config = dict(
    n_layer=10,
    n_head=12,
    vocab_size=2441,
    norm_place='pre',
    norm_eps=1e-05,
    tie_embeddings=False,
    parallel_block=False,
    init='normal',
    beta2=0.98,
    batch_tokens=131072,
    z_loss=0.0001,
    steps=6763,
)
MLP neurons of a small language model. Each row is named by its layer, matrix (gate and up: input weights) and neuron, and shows model dimensions 192-383. Each number is 500 + 50 x the weight over its row's rms, rounded and kept within 0 to 999. Numbers have three digits each. A neuron's up and down rows have the sign that makes its largest values positive.
After each neuron's rows, "fires after" lists the tokens most often just before its 100 highest values on Wikipedia text that the model never trained on.

L2.gate1824:500577496642459523494482564455596488530499527484530524501366565566499477446558543598471481525523459567527544475427361474453457584450391368568588497464497493495488558560507526465453533521527490540524452513516517489479549516437445560524557497466494494498495526557535558545462553474545467486471581488585457404623553434523483446451575563578488536542442525490552497465500527475382509463487460461476413444531580493493530472609496463518528542531461516385448527456554563401489485475434528497483478457463522473420511482542543509471481453576572547618501477425563491373495419491585424459
L2.up1824:424561444579416417496492516472439539600534472443498531469553516541478555528466533482550459519573542415458527483542526509524496496457442526475434569547485535577603491468565449499449474530501509428442575562580567551452501451471507405478496517506606495577548481513495569374575465507440424445460532472508454555588496468517448522484547475504540432582500493507521519461487555590574573433504484627497477506456424571472515511573412526492519504464486519519522493452504436588571459493475513460541472484516566483500469532435499589447459498549604534472577542538435595509458446547533512512
fires after: " r", " L", " F", " c", " st", " R"

L4.gate1906:469479457514549546562465552535525524542459338518534511508429509580504550547442441432418488451582497509503549454478486488540429509466533511557591521481494439544492512454469542505508451436476466498455545425601433544528517505458500555472441549513525523486605455429471461516486579505471498480453450477490509403542554538574509523488364571498518519492525462464518469535429530618485529549573455545549479604535472460495531564619462572414539520583572446499476535408467479609562485438537478470456523553412591476509560451535502574552543514486516537455527535564478493530430503443470549533
L4.up1906:480523491429517526534519463549479458434514400522405504520511513514552374422579457431463496401473485543499535462478477547496540438504496648438465556534407433523523451404451491517507477509506499495380510541494528547482529568536491545413506563642541560462535464576454463562524540532531554441413443518452453461408461540504477518493472495511504519456528493561512522548478465435497532520424426470546448518514498454533477507497623471510437434466542510560458530490483582424555487582582501521418525531440428502455497477566508543469484460552514539515570540458506548538588552485511444461
fires after: " B", " c", " D", " d", " b"

L2.gate169:357562385523477516527404483546427517493462396587527538534491493567527507440476577462596502456508466517496527507513506508488439552541555483591479526430640418587450470454545490483448472542524462451525560456477506470459550461512498515541439528503435431548461513426496465640539397476574443428461529438479480524520453584503528441489528573553500469566543525560546484491536533616518408530544567462504566487514548551423597526459455505534487552534518472465419447440566554534527565553461564465443509430470503473484448541528488570523537543489498479577491537524504517488480423504447445488
L2.up169:509466480517514491504511450528509521400452550464573494547519456513461492531528446517540460491591493501564553486392552536482562561479477452522466556376505552506444533532422510555482584525482562459443484459485450437495540508503432472464484446495424456492498530475464564441543452491490495523435521531507466558553402519454502514451429563417483442444490428379538504516482492530495482464508589475425475532446516430381549491503445462424568492470592465591480507502445524572621481582458472570496490496495524502517454545474536519562439360540460418610506472571525469424527545519452451540
fires after: " T", "T", " att", " R", " t"

L4.gate683:478548539506554526482466464446485490452410481449562513614499562482412472571452478420519512511478484483479555507501568498469451569532459439562545457489454506520447483498508438490426527508539585494468496534543542437541514439466476582571434453526469507500503480504531606507574404370515494468505402520555559576641439440462427517445455439623546481540545441505546538481513515588424631441386471463425597486552492621548494509531548515477456515490413510544483444528488558513592512449463548519484493542438580515579495516565506516457502482468608508528529470499463433485452474527431481466
L4.up683:447521479451615578536477569509414497470503487538412509589533426513578464524491526476510556497506503584495621414439452534494521574426484532435483609451471475637461435437536451538564484496451400496471529546440597436404505511636401570447435491556542517442617386558554457546476554515511482489441551459522496482488454512514513476496387555483448480533555492501491559529615555434449454486509390498510535415458488496486530525480543479451535498508404484486495506491523610488378479528496479390523468430507543540536442559504533444517387517540536506468597596533460476458472515469412448521
fires after: " n", " met", " Car", " T", "ar", "ap"

L4.gate1870:507437476467532449591495556550452564419520417512494501478531562451540455505459524532511553434516535556520556529550453449554408511403585466565464508563517547460549559509534524490521475583420482483568569448472459457527419432508511611463550448531599433519630486473581527472415499505481410541387445492611530489580407464509535414535547501439462503548530519491626522478469435524496501376471601543506508490606488433525578479599540523461435527590497445481488486508520544601514487538506437501380513517519523563500497509458548496491447472498490519554446533572506499511530495398458589478
L4.up1870:487451532516469475510584552496457580447584528471453500431553553505495501565534511562517591519540506511548425540456529440485543488429502443490480495515490507447511467512466558469556541549443565393527426532472489522533550533481430530535511473481520444554537522569490476530505431524502535556493473496578528402538443489606575517450529495454389427523481534478532445508402474459469536467561445570496552371575549533502530466486542477488480464596637451532486559552490522483426640493401475346472522524587575503360451547494461526482471600519461516460485536536583499551449557459448595477
fires after: "u", " –", " b", " B", " la", " K"

L4.gate2033:488506473556510488482465574559532513505501451538468474472504476501579481469518481512509542482517528527500527532507407470463507461438538545598540449471451477568424550393447506494477425472570410392465524560474532524560568501449561599486452577526460583476593505548529547500537532483565473398439424524478457528458511517505632537578490549513430530550470487544551464478469544613503476571526438484469493416553482514586547495552424585398642550510573448462430504488573449555536610486508494503560483590458448534474485506417500487533402519453458598537516536576561521542417418468568440459
L4.up2033:465567560509503539448552535582517472490588437565444519500482561527562408537446391422527444554549477513583506482574528467480570421511531464423486493523447525551368541483480472538448512455445478501397479464548536488486500504498546521524432467520446464435489500463611525507531515463510529508524455469463523530548430542525467454614555516448513521554529460448467464534526510526463469491480484499472490545460504510547609549533453487550491404593536484501456592563514492501361465434492523488508436499536496537542592452497518512492488431473505579463554502551487409483405490422452585427
fires after: " c", " R", " C", "D", "R", " D"

L4.gate308:423464525559639615510495543528451551391528507512541554504520529446569527539529464527584558530520483484442512475489488495531487477535436501627468555506478509526483520548511592525477528528481452487528537558497487470405493451542547499561532511472539518495453531509592547576520480555492417485557525478525468510466574550556449487501528427491433479521466512432555470447413454525533447497620561488512517470466542550520550446466535512481469469495475504404441529500431478466486591481568503438526446584467504516454506504507511591492414434480508398527393404608518428544506454516462588454
L4.up308:482487531579491327511532520415563435518576528489469529536574484417496468353555470496393520504395523445498533515493507548537567531490501477547514522490405475516555471557507507514489538607484501540581567504466519505451461417487421522480576447473498549506542482572464507522484554439498543486550552453485429474568524522472465615522493422501505458510512499492520537460473416499540523396486564489461511450525471548519350574561438487537500504529453450554542518485457521483388558495439605528524502516479594438470494496486469546414464463470462510519459637498504464529547420574463553446
fires after: " K", " Is", "ag", " J", " al", " V"

L4.gate84:463587494515483590464439450466537517494523401538470485493506558497483527444461571539464493464557492479508468405527525509387493535470509445444494614453537452472551552526553549514475487573573523520483543547418469475511509397560570561530432386532561484545480532428493461469324617452568491508466417529418506490408491545514387446482439510458534569523603500519649447449569542466498520461528497494454526550498485428487570505516556582505518539533577494511435579493487500507532552514471451459521528560444564622466496509499485468442456553438433494445548513577481392514528526458509546525
L4.up84:486527491545624483612511535438430506477473445434441594518514605604514448492549550607449527501401502413483477489493500477587581563533603424516594525492497525563438560604506480497465586455563404484528579500558478558532507473648548541454468569457535496541490502416532460506512551501579547507541569523489464567466550509558474511509422539554476462532353448543477460585544512505521466458554506567531500481619496552500434497399461550539539658468517426473424482469514499521551505449564569496483467545464486481518493463518469605555508472495562533484501497510510503511515488459509533565
fires after: " b", " B", "ib", "b", "B", " D"

L4.gate270:481488468506560562475463543546424542425400501456482521471590481549504457458507437516449558456453483522487506525459625509641564422497473464513473496421469482515479513475539511507443481450571350564447505577411491532564504521591524560423455466539515573553560588468510448423427493498539549475518459479477457483474586556522564524584425495509440438487499534508505525481613371592498520516502512491549571453497599474473488464517493498491537539579501461440468427473448548526547610586433537454493410611434493654457518482479517470495488559462467522504471504512457416553495492582514441451
L4.up270:432486492587441529481546475515487566488441511436465521495494510504528404428469549565531515449450466380492573547587540520489469545516568555473492446533486481504500533516491545516529531505452459481463446536570539495462489571453432465598497429519518574447577558485471488475449562549392533581473525429555448527493394435470497462497463508548503483482455504561450561478530456486568449514473538478424432531463495541524558436458404466489507484450541471472499431601526568481495485488432575445501465544421538431492516439505506604528432421509411455472459435501442493445526475443439513577
fires after: " J", " K", " G", " al", " Is", " United"

L2.gate745:471521509504511481415492442550611556526531534548481472554521488499577492506449536488471470465526572465474566484526479520464476470505533590468500483416422528607537440533570572477481531503566480565541439583502480476516453410540483405426450535514438547504591546602494430421496594472550522413489450597435436499541482483462564529458458544535458458515474418547479494565472503508466521465616500534474515502453387467563485472522419492490464485435529491527437497531494597550609443509485534476522603468427544572448553454514504535437515483427501516530448498660495456536486469524510504414
L2.up745:564453549525482530540519517534529537563491432585466381570467579490553565502441384536566458548451520543459465538477558527486500545498505448548499519493435542420436470473511526492569432487579526400572578543412466484563414534461509546512494470558501484483509560510466466548549504560497515481387545479485454436449601428437445553534454496447506513488492544448499584436428475526528516549419473562450519506531486578535438497434402501481547544486488568546536557452581465513528467510520506456446463598472492504446469515468563525500631430429546433552492430557514465523323505563571419511
fires after: " E", "an", " ag", " rel", " com", "om"

L4.gate324:482502477515629574530505575539487573483446408499566516490497498406441403425481530536518461441468592457364503505552475475580449509550630525500567503478504538564455506622507476547547549489470525500466503477570453510477541480484515530554449584512492553491596533458522499460521457483453520525542451556500476554554487513551518530443454511568514382549514477495475455483518415523577517486629481436492577461441488487434602466528384502455493490496497457609498485513472461525537468474509509513494437505386519554541502451473492491458599496485514535571487560490477560449472574350454475482
L4.up324:514559456567495475442496504546469488442416478525488514502524525433536567515482418492464463507531515529449467527458439449464535478493495552573459523489413547575444464533514448482570460449569545479558513571478483540428510482515521468552503487502541477560604543467559526457441528569610567549409522461544511562465496547460471563433439481597461463561525483593462445479525434433463489466564509429552549526426538450415504428524449433417495466437594470511509406530513505435596493546544497434624558473536527451539427512480488478501473484515528575474494605459553569540547513520520371503
fires after: " h", " the", " b", " H", " B", " M"

L4.gate66:410496506500559518592556573492447523437507465515494514571589486497468498466503512443475521392479531463474505485512532467566560487439549571507472467528442513495456487495543541491610493535451385583484468573447528468534466493492514527414530510553599483519484476569447399484498549397525463552476418539455492501423509556533562498512492587444501427506450411498562437540581534493526467575543447456471512521533519460561481518528523514438601450652546511540394471534532504555488440406441513556481505539534588461459515547556471424550499484561580512450642566530543510589488596467448563543
L4.up66:471475421507470545614437605595496537492475447494507504470544453615473527450562486492511549490463420523487517456496490610475546554552511544477458447535508566525544544437428479428577387417521525524435462555601564518474498566457472516465418455481427455486474490443357535640477554430592508471434548501516449420533612541462500440517466463621583499499625528475480544541427549403503525478477540562492495491469533539469491521490576554507552527398475482389480444554558481410489399520533510576473548484526573392495561515452453534469479539522523465491491533479440520559458503535431435492
fires after: " B", " p", " P", " b", " m", " M"

L4.gate1435:496478441535547529597439533543441535467535496537491540553476517509508462500557456422492500373556447440424481554531480488528491505457482452483503479510550437517436594457481504544466448520461362499479522601455459405509467516484510539497479548518460526554509410390473420554467507375490539464477470500535472539456438509538529516558507531575436569558548394465557495460494533561530499490544529552527419492497531461433640515560398477470557613443530574444495517441623430613535534439504503509452474516477592516438476492602482465540517593451522555542544503493497601483460480555499448540
L4.up1435:475542386468471532441598530558481502442616448598428505506409617563546505485469470530466466490525510500499492520474491524484507542428493468568483527547425477628482485545487531362629432383498465548450538607451477485483470474441447468534507569506447556590476486547481505487448622539445509507495520511549455553511584482475519534512539497560488382532546494477496543510502494505503473476566497428444474517502546521529540467424451473490453430542557499510535600425457535512497558519460502404548510487492591500494447618522501507518487456576404541606494578467536487523429516376473490480
fires after: "R", " B", " R", " H", " W", " L"

L4.gate1572:381448468499514585556553544515529522500503542570508509528539608479491507541584513489519546395527596573531490529451516582527515484482408451478505520431588427526511586553482401497530458466505475522500490477516572450502434481507546427519473517455465522504508475461622508547524481523563513550550511424440580460501508436512509462536506522483516457408413448496474486458468443463534513420531494548443595466538393515459527421584488418609523475497475499482527502507439479442569538475539533546585498545509447483541458482490540560561487566483566462472461516549402461561568395489535553497
L4.up1572:570492455478493499468484449500477571459425457490456486514515576530504522521554523447505427471537451528565520524446471466518500471508569502455501530534493534503532556457615565475486448591527494605470456548530421419534575498511467484502431482575512490542485510553506516456452403563512544607442454533451443587653494571492409539524508554507525449503490512529447538528467505609445483492500580514405483484515613532460543494535523587484433568530579509521492506528554479485483423520388525497519521411352355484440587500497472518498579523591476510561514480532499503361498521480516446464
fires after: "ar", " T", " O", " Cor", " U", " Tr"

L4.gate2018:481442445497567484555496594641454545417582480580409557503494571533587522494524496398496492447527529539464573481545473477534391521461520495466489489494544487516470488503462393466505498533529485487556555551461469541528507469549486467523406501494388504416585518493504462444500448480455437427424460499448494588446509541553474550548461488500492492555542369609548397498424543508428511500529459451493510545479503578453466541614554551498501516494458569554449454575521460544559447472508518512473452430536549461494455534475486540531465479547527542451533607524462410557518459512451507416
L4.up2018:531548566506533521577503474519422645542470540420534496502587557509433559495552482551570465617520512504428517481421501488360484568464577463461531512497508503510473460466553570528553546524549452508496484449529569427516481470477529346567466521484538452490479441516544473544502525522560541462586537498475559459522467508577487417443534487427495478526527500470461488532608462516572471402521456570480476531524545525472520572500509571459464470572556546472452500516425445460491527466438416453451550638565464491496524521450501533441468548424527479498523482492455516598526398424550483493
fires after: " M", "b", " b", " B", "B", "-"

L2.gate4:411575460560509509508460491487452518522527513465527448559540597462488553507409533434588481488398519493508530497568460505523573497554454439561436465528501436500474581515515527479454523484519492564507524410523514444563445570489630455505527583482453497554491560474613441396500471462445481531487553536471557408489553540534470479455414514506498602519426556493540528520402474490489474549532490476447496576558499480497559443504529533530465493492509464490505548498503489537555503554473440524398625559477449463471474377450598574499568503481483490503426496467510472450486473531450507473
L2.up4:562471519545562569563477546485488466459529508586449554529534499552511522538482426506608510440444495534589469408452534540557465517435494413471462466546445486525528468539423516463483534435539387583490521440491442497444547492520594558566444429488491513417515463476481460454597519514539590428518550532455524525471488537521572563499432542481456492474546462446565470533491525448438492602476502516465470526520542542461502503616478326585544484455356594499476531523529545573477541453588495478555452554454468427526464515488412524487512571486607458517525563513481465558503537531497580446
fires after: " a", " A", " T", " he", "T", " At"

L2.gate1010:604519437483515519457567481496485608447549440476529497537504460568487518495474471445617479488561453517464482480504460498459498466640386508594506546499467545479545535566623376491495514464569484561494468510558426396476557496499434536482541396491557453501594483458587503525450478413484432497547478431446460537547494557486411517505486496560571590515545509487583485538450452507477579456490522533538543525456496514488599578483493461420511502472439543472555577443552513527499469489571543429553528494450527590510514492476396596497418528477544414496425420535476422491511449592533524555
L2.up1010:525484523458505528531456447479480472535552489470581489471570530534449464504527496477498514557573574589435485528508464574419414565445495551492424485463564531522484469580473468592499474449481447454476510557468480449512602467528488470433440487416512362545475409558443513592474505504470674451518482405545508512491529470413563451480560541484492491546543456530488682462496591473497502483513441491497482552477501510512494559467558546486571424475479454500508484517529523542533556511487592440576509399483485538436498503541467525494470421495491530550495446483517508584500446508518532533
fires after: " K", " f", "ar", "ur", " C", "st"

L4.gate917:490474413586586569433598484452490432512499518409439521525526535453475534528548445375530460477529530464574490522565551524484448550500491434541590566542553536499527488455448477545559553537470389498484489460544588573559503528525573488501450592523593545552629492524508557520505541552515381423535410449493446488507511518465568519453490683463509426557566534472512414521519494514499497565527500432503583523541522509471516473564511588534529499529435487437511439501475472543475566568384473502446525545523550491400515499411539476451487502572461539548448541556525407498496592559515464508
L4.up917:566496439547540441581545503591501494493517417441506400434484531416496484484496411495434501509546526530442439507605543405552495518561448439606484474499486562577622492565490469578540540507526583498525569459445482483537491427501509416535507575564522522424543451482511473429433480406415450418471483544523441514577535447552448555499433464463465572503483544456569483563503512479470535534563525532567476528585517435502472448376505585485535408473488557559491503569548485472445497561447451566522502509503536587457540529459534570524437479484391477411491555589635550446458516465507534531
fires after: " b", " w", " B", " However", " St"

L4.gate535:455436521508654628545474486563404453491491375503462535530495480492603506446502473549442499508521520503518471469527486515557480482458533463449564552444551469581486502431496463482498500514520482469530566476519464585483576469478498435433577486510495473535640484544371496544460529540547468514457483428423547516471500578509532443508496553480517454585557468557487504566578471507473448540526502453507466539501564501350524473535508491400587640536553416412490522571520415559519474479518506494484533559598567514420555515517429524418498470584550540568595534547482459518452541506432549574
L4.up535:586472480499458476508490577542545478563428555500439485468471586478484553535519467470532573416505566515417510463458467477493570573531518533450525536524541520475497504381477449495559509551590383491480454462529559470449513562560428517461467588585512541512513499495461578513567498477509556416560572446562402508503492490464477518458522566505524488512369465433466438471531547514493480494442405517503578440432580471549516450373578505613491525538564437473583451493529577551487551426452556477470422495427453508462510445603433508541456562510536558434569541597406505414471506463533437440
fires after: " b", " B", " T", " U", " t"

L4.gate907:530452505393506412460467480508470560480519513565476480494447468555457487532510420524469538405577414504363495546434459462477541529493497484497444543451458478484399546490390555477455566552556527477521466458356497465565495402561539437532533531412503479444452448560388476377545531389461508509477568532487498506465549561457506569518452488543509519515480522478574416444432534508572533511496499541511513427500506580555521501481454523527550482459450483583457466466554419525493551460528502456534554481533426491575523479549548493395536478549437537549432427526482556518617466464486546429
L4.up907:477548532471442528441525536475538451481551474456507544564459530491502459432607548474514577551486468425545582462495550581476501572534582544546542515478474566520548510452450434465590449505515456520549504500406461436498510421499484459575416435492448601509513498532535561512447559489509449458498473444413510563448509530491476531420540557565526502476527505561549469555461473479514406526425495465409431594468572536419561470484376516506468521483527516593488481466568521472561444535538507440482554482396477529426523468496623501463487463409547573527471453504498507470553570492427489508
fires after: " A", " B", " Ed", " R", " V", " Val"

L2.gate728:517430499542565477556522508534454492398513560509442509483398492538496447470520533447541532526510459490504512547469461600526398544507500475607534491509547425490454562463408408439436383508473453489570517509570590481458569484468533525492538491425474631512501442552519518650479361543476445514425543524447577526519475471490466410467537470502459396489486483432484487417528574483497597532435542499446591474505542485438561456482500495464504561480486419527503540512550443473476500496505467479505462569507482532538420597425461533472474566572507516570515453587430433503522466620587515539
L2.up728:543436522506567493396540529496488530502441520410507502422444529501537460503542507491469518481453486445377539511413422480496473529499557530477496622579523472506450462476465545415511494502482523448483605609551467458550505502456478481443500421500529590444549546559539490565426394515507475465565487542455482525534438528471468437514486503492522494460453569417539536484483482519447444418468505485517470530506502505464345488383488442462369538547517476531398535495523463421465573440528546515457533549505499496407522395513415575430557527512481490494487484599478513435526490473478503447
fires after: " R", " T", "T", "ur", " U", "R"

L2.gate411:526516484516497528467397473498571544493489401479520466458451512460408431515510521585582460420512469467464505452514553528394458540565467429509547507546402467488492475541528495529520580523519645531439391592482484397461498401428499491502492425500527454404596475493467486502522482411461485541522476583446504441486530513466491428547454513495452565491484529414551545520448536416582470520444517505416622497485471424478551499505409448437517545505547529468522523505537575438506538505466567588438543552460512586349523466456528528461433447433541541529463392532482544543568531560522579526
L2.up411:457524481429583578586502522487428461439548424538498468544458435536544474494554522553490513561480524490505578516480496458562617456505535449474451586461426525458508587470479500447510432498580494501513438529494448499473458572533548451581548459526445536529550510456577518538489456508490440413500484439478390515485380564498565429449517578531461517480530512550529471511473443520492519530445525553413488420424540525496589430547502469516607524519564392463484532510486426524601541551529530439507581478561528487467421441487522545564515562432484503487551602511536389483393464522547545476
fires after: " B", " f", "r", " F", "b", "ar"

L4.gate847:504590562555540555482415564541376480568421561565489569565512410430406482443529462480497445487531542471485513526535417481479528484458575456472488565396450538545465465476498517504565523491435511501411534557542503545603496553565488474520411557518495525590565552467480498405466515376473460490501491551428544431584529536422547507593494513544491526434536494427540450514525443479549509519528469399495586522468589497436596531563488486522564469612565481556451512566480415582606508443544485468477453416492521569512484396528468468529477518449487572511420470534487541424454514538384535439
L4.up847:544521473460419482498549468459545445509405667623408500565491488440527513468507487548530500498541507527540491465449383582508448563567538527502527538490503475399521546457503386513465469534465472389500556555529601488567515593488536448555542495472485484466491508525546528540461517461532455504467565551484479489519557543443551607501465407444445522531518469565446625521577483545502483550406430465538526526597486443470431542502527494519439448384524473408436501457490461492467454488500512498493520427471450530535530516480604559560433500470462448535578590493501468577588465555567525452
fires after: " in", " ex", " In", " cl"

L4.gate544:485554429473461613546554520518478498487541534485509413404508593506523503495498510429486438448571545521615520408485434592394554531428552465569463448466419497491569442499536534481511489508485468520538457531469530463433484572491507474432479622480497472602546559518411508434497471465489468412518407553499369382552530369534439513462571484445500520461574427490520421483469453420521580500536479439500524538485443476504506516550478458523381456494460533449486616434558476479464473475524423549471579556503488453374450443556503631547516599361456522449602512528437590500586561435608529525
L4.up544:506394502488441585480497446500455484478509463487444490407611519518490413508470613464450496477496453427551447472514474551492496471499458470503410493538441471406549465558562467510502541567478512447517554471539540595593579550495358458508451475459549489489518426531548538528508437498407404475461526489598463609587487458522547490437496440524506445618638650510522541459490463494590507527494482516488468551518517529480516523512440540487501442416572426559551528498462580464463458516537550527500456427531444523539382515455474560555473632510509478523513579616507421455565545534465522537
fires after: " al", " Al", "m", "r"

L4.gate470:557535574526461594407502508545471488522388518499469527548506471484542531412409527527527471503513452527558682484461463492520537530471463552556509549563545523371512497475509491555484545512480448596454560454476534467547473537460580439510538609510482491470542524535507434452449518474455493463607475470415551403509471523471473500499527488564498546501545463373498430483466506476486533502500515486458510458400539458475501461475456547432532518498389530495477552457457495592485573449461420511495573486482516521559490381495499503580429531462479485525481547502388525540455492515543408590
L4.up470:523492479547461464459467525442563498575460616569412454560472429530513538603448564505532582551440490520456529474559499496422518475545499517465584494445478564566517489476521463558550465546549600569582503488605438457455447472594567515432591462464523519432583533510503461482565510524450507511474436536465512495433526557446444531462470443583560465430590465612541518504465486580395535432433549483500587574482408539536449503460419443461407500538491598485544396524535499469476516436495556468543493503541507460546540543463562529530536515527532522486533515432552582490527565485470492467
fires after: " in", " In", " N", " I", "iss", " At"

L2.gate733:486477544434485465419490586481453494468569489557482502448518474597499447429485519494456442530419573583533493531549591461544472435522467423602583573476487500464469525467545560551536526546512484553459477541491519464497497533477561531565520471457504532450460489503509438516419599492417503534604490626499429485513544551458549585424457455484500533429592604491424538482464489522486510490454528416477599448586572548520511488550495652558478576482565594385501524521600552482425457457450559441502592527484509464486530506508398500458492422409412468468450487529517451512510496510456488501
L2.up733:446483463498578534370517511555464542516474511461502533486516509474611478488579462532402414488518488464521468541566526475513547498512578496404360556493512520454512421536538500561531505504466534500451520504444455582529515482426491506534453505445521498456429469534439460472507535503581659537529455484617502471474625516376486546509454381453528515487549524485463481479550493468474419505475407500555526526461457474531530533555535472419510479507495506540509474508491434578499535413497493545360542616493462458568526398465497427450570518476435489433506515503553487475488527464477507471
fires after: "20", "em", "On", " on", " On", "ans"

L2.gate989:571534463463408517589342577592529474508464471556462590553467496536479446501483498533621572533449542507484513544559526548546500539498437535535524524562515478574408517442502514457478547445490531530605526523571477443606508430475562591454483597444503555455483543520533606543445533524512417399521534464562477495499498499538490514478507566572443514392492569584506500479527459535579457409488624494576538526531611551520539533599432493557588603443448538461442447484498568502510596505482434551533573477480485551444448494555589579498518480542507550505486505465460475500477418550548562436
L2.up989:508465530500514596512492608549383495497471486562455525490462517527506510521555625481539512509560507530462409427461502531571455526510472507413595594470601570488502480444467388464483423568504573428510590522591525491525545472496551484463531457437540559477444432550382501508412429542515483450443480469447459500456584408494460555561497496518469436523516552510467492409556524523498550444541506482476516573480467445512445526406564391568545524466421551510477448413416504495446557386554505581529477457598467589523547503469569509443404460471506529481500479476514405509541530481493536543
fires after: " R", "u", " ret", " a", " r"

L2.gate1077:517514467483561508570512551561569524487402582566499537456443444546566494505568478432514558555436539551556542508414499415520483461479484558546635553484487486469546518531437440486456503482470503523545569489561493432570509424574522495471565487647444494569484535522442545481507544536523491446561541523468560383451513541545502453580558482462448503469481534486533489474466493464461461434519547503424454480534519574439500490464542464639507519481449423520431556515439513507511499485550585526423487528564513500454492472524462561502510534453518527462546445528426455528556508507553480463
L2.up1077:517579480452596477517503473504517615469513485469658517530512531496496598423585487464535568527490463548576454493514642516509551440442507476548464535594499597451574560460476546487418542474597503544557527502581452479514507533485577569410516503470507395489407540508547475604502538520567622497570557537561454532478465480570589580533527580389398496592519426565459527518513452490465499486434366572456459476478607518515575530429509485514506505523527453459600491563480456410469522573540496488592474522534517451468452499495512549438477495566467603518560442472543499437545511472467487430
fires after: "st", "ut", "ul", "ven", "ec", " t"

L2.gate1781:510538494462469525467429495498512574416455407572552533420443440513440427561552537492546551462572497569430544514458442447507478496398499417500491393455588489504473454460452465424502537483479465546495557486551530452513450456420559520641438491520482486420517489425453470575517448482586527489464492513527539501578493411525424350493584549488480499479583506562651508562428420523466516550477449524485520488568500521476553497561397522463514543508475488459494437572490585452498433499455517525418511535506556602522403503456479454551385542535445479508529530457459452583519471444455406433
L2.up1781:462471487450473520477495532477434571525480590394446525454485514538547548579516528534622474600463542452455530516476514480502513467539507543512467476537442414465495510570502430498428521519600477565520469479571495496445453451469399540575541476579439462503439528503515560427531524479468456563458471451434511324547514528469545480584586519539464431496527475506539349577524456498473465475517600516559465496471488473463582492524468469476508422586523475505435502403561592491559482411509423456478561506462454611402552436440433548497526547464436461552462552597427491538479538524440506482
fires after: " T", "b", "ev", "at", "T", "L"

L4.gate498:462466469513610575424537530527523458557456533472446473554459589458482453508467458468486494525484558504501491461481529535553517538510513417496497533419536407517517491529448610501445469529413488484472485503371561506528512622538531517505431452467406516521516530575548517462535489480535497570517523664477515495464629508508494534467501477341497415512531450615507454503517483444446483531508487516380510538503509467547559443504437457451416416500474484506500493513461477466526627591489476474551486515469481503474371502537450574523463455517474486495446485393530468490577486453506548377
L4.up498:484440574534474602558511447394474491534478531452502546524501420566537461501543524496514538586454499492560523442627469494550448415465478414438425541497438598437405496582598544521544403522374506475444571538452479455474573441508501539458429478445516530564591564552490443435522471557396511400467442613529549454494515489519609472529493473504454450581464595490439463426385498398517550561512504495463461448441451509455491450532462476530521502553475521535515542401447491479507503457514560490578423494439472438469487504491487499459542489480478449473481429499517443534540506467494586478
fires after: " al", "z", " An", " Al", " a", " A"

L2.gate847:492517438555413462500549483593518565526482398515460454475567427520441451504432458430490557485507557569583443491505519520436467514554450533566505545558444430446419441513504454511564567385452415581526583511519469393544502559484512513476436515555416536507540454485509448552482440400580472408619486446533482404430493458480463532454528481443525454393569509612538481387431506350523521498528510534444651487428403481485546526606465440471557489531486626548617568553504526477553509440525402423494473451453513583383480486485459488502494471588514517530578366490459447553486552517595461545
L2.up847:502443462484475516503518431500479444515527557607470477466505539554484459453528541499497491492454503557601456583597482571422487498537472515482495560559498528509498550466504431459433470491541484432471468475599557498558534485572521464496548470456444606566517487536563600535444492527493489477478521492475443510513480509429542470491500524516510458313516489524524561454483515539537556528422506587438492513457483488429485522450444488566438480477537477475591507588568474505542453420446559512619530451505583472499497547451517537432533520557545511446461463586539530525462431545633419504
fires after: " C", " K", " c", "ar", " w", " H"

L4.gate408:468469449488536559519506426617496515549479427479524441418558522498429496418430511519472545458618529566513448459519523494448561549504526439590531522488576472534520458492417425504541566466449471578551580409496486467523472480519576488551437579519636442567542533613588537466505486439451422490479492516541544492480556504534607421473551537540531467440578625525530477508460475500488576527482489488478524533463468549512515481503509443496561593583472438585438581428523598539564522506522513588476537505553524468530557529476470466525559551501544490561553451611454431573458508491496424489
L4.up408:492350494578516541538546486508509401512396414500508523513460534435470409472494488482468456510611477463453519511459557531457442522509514509511498466482530436542496561523474490446539438512449451508532517565467508547436505450557458487556498429552551566631559586435535473570564534484480551514452464470523443520520533494499485424528458521518490526496498580463508458594544546436513458529580546547531493532513455480442459491519433439431535550556472485604481426556455446490522490436462484542460492520403422519531447594547506498434517455477643502545453523548526466563454622477413438521
fires after: " sc", "at", " w", " B", "w", " Sw"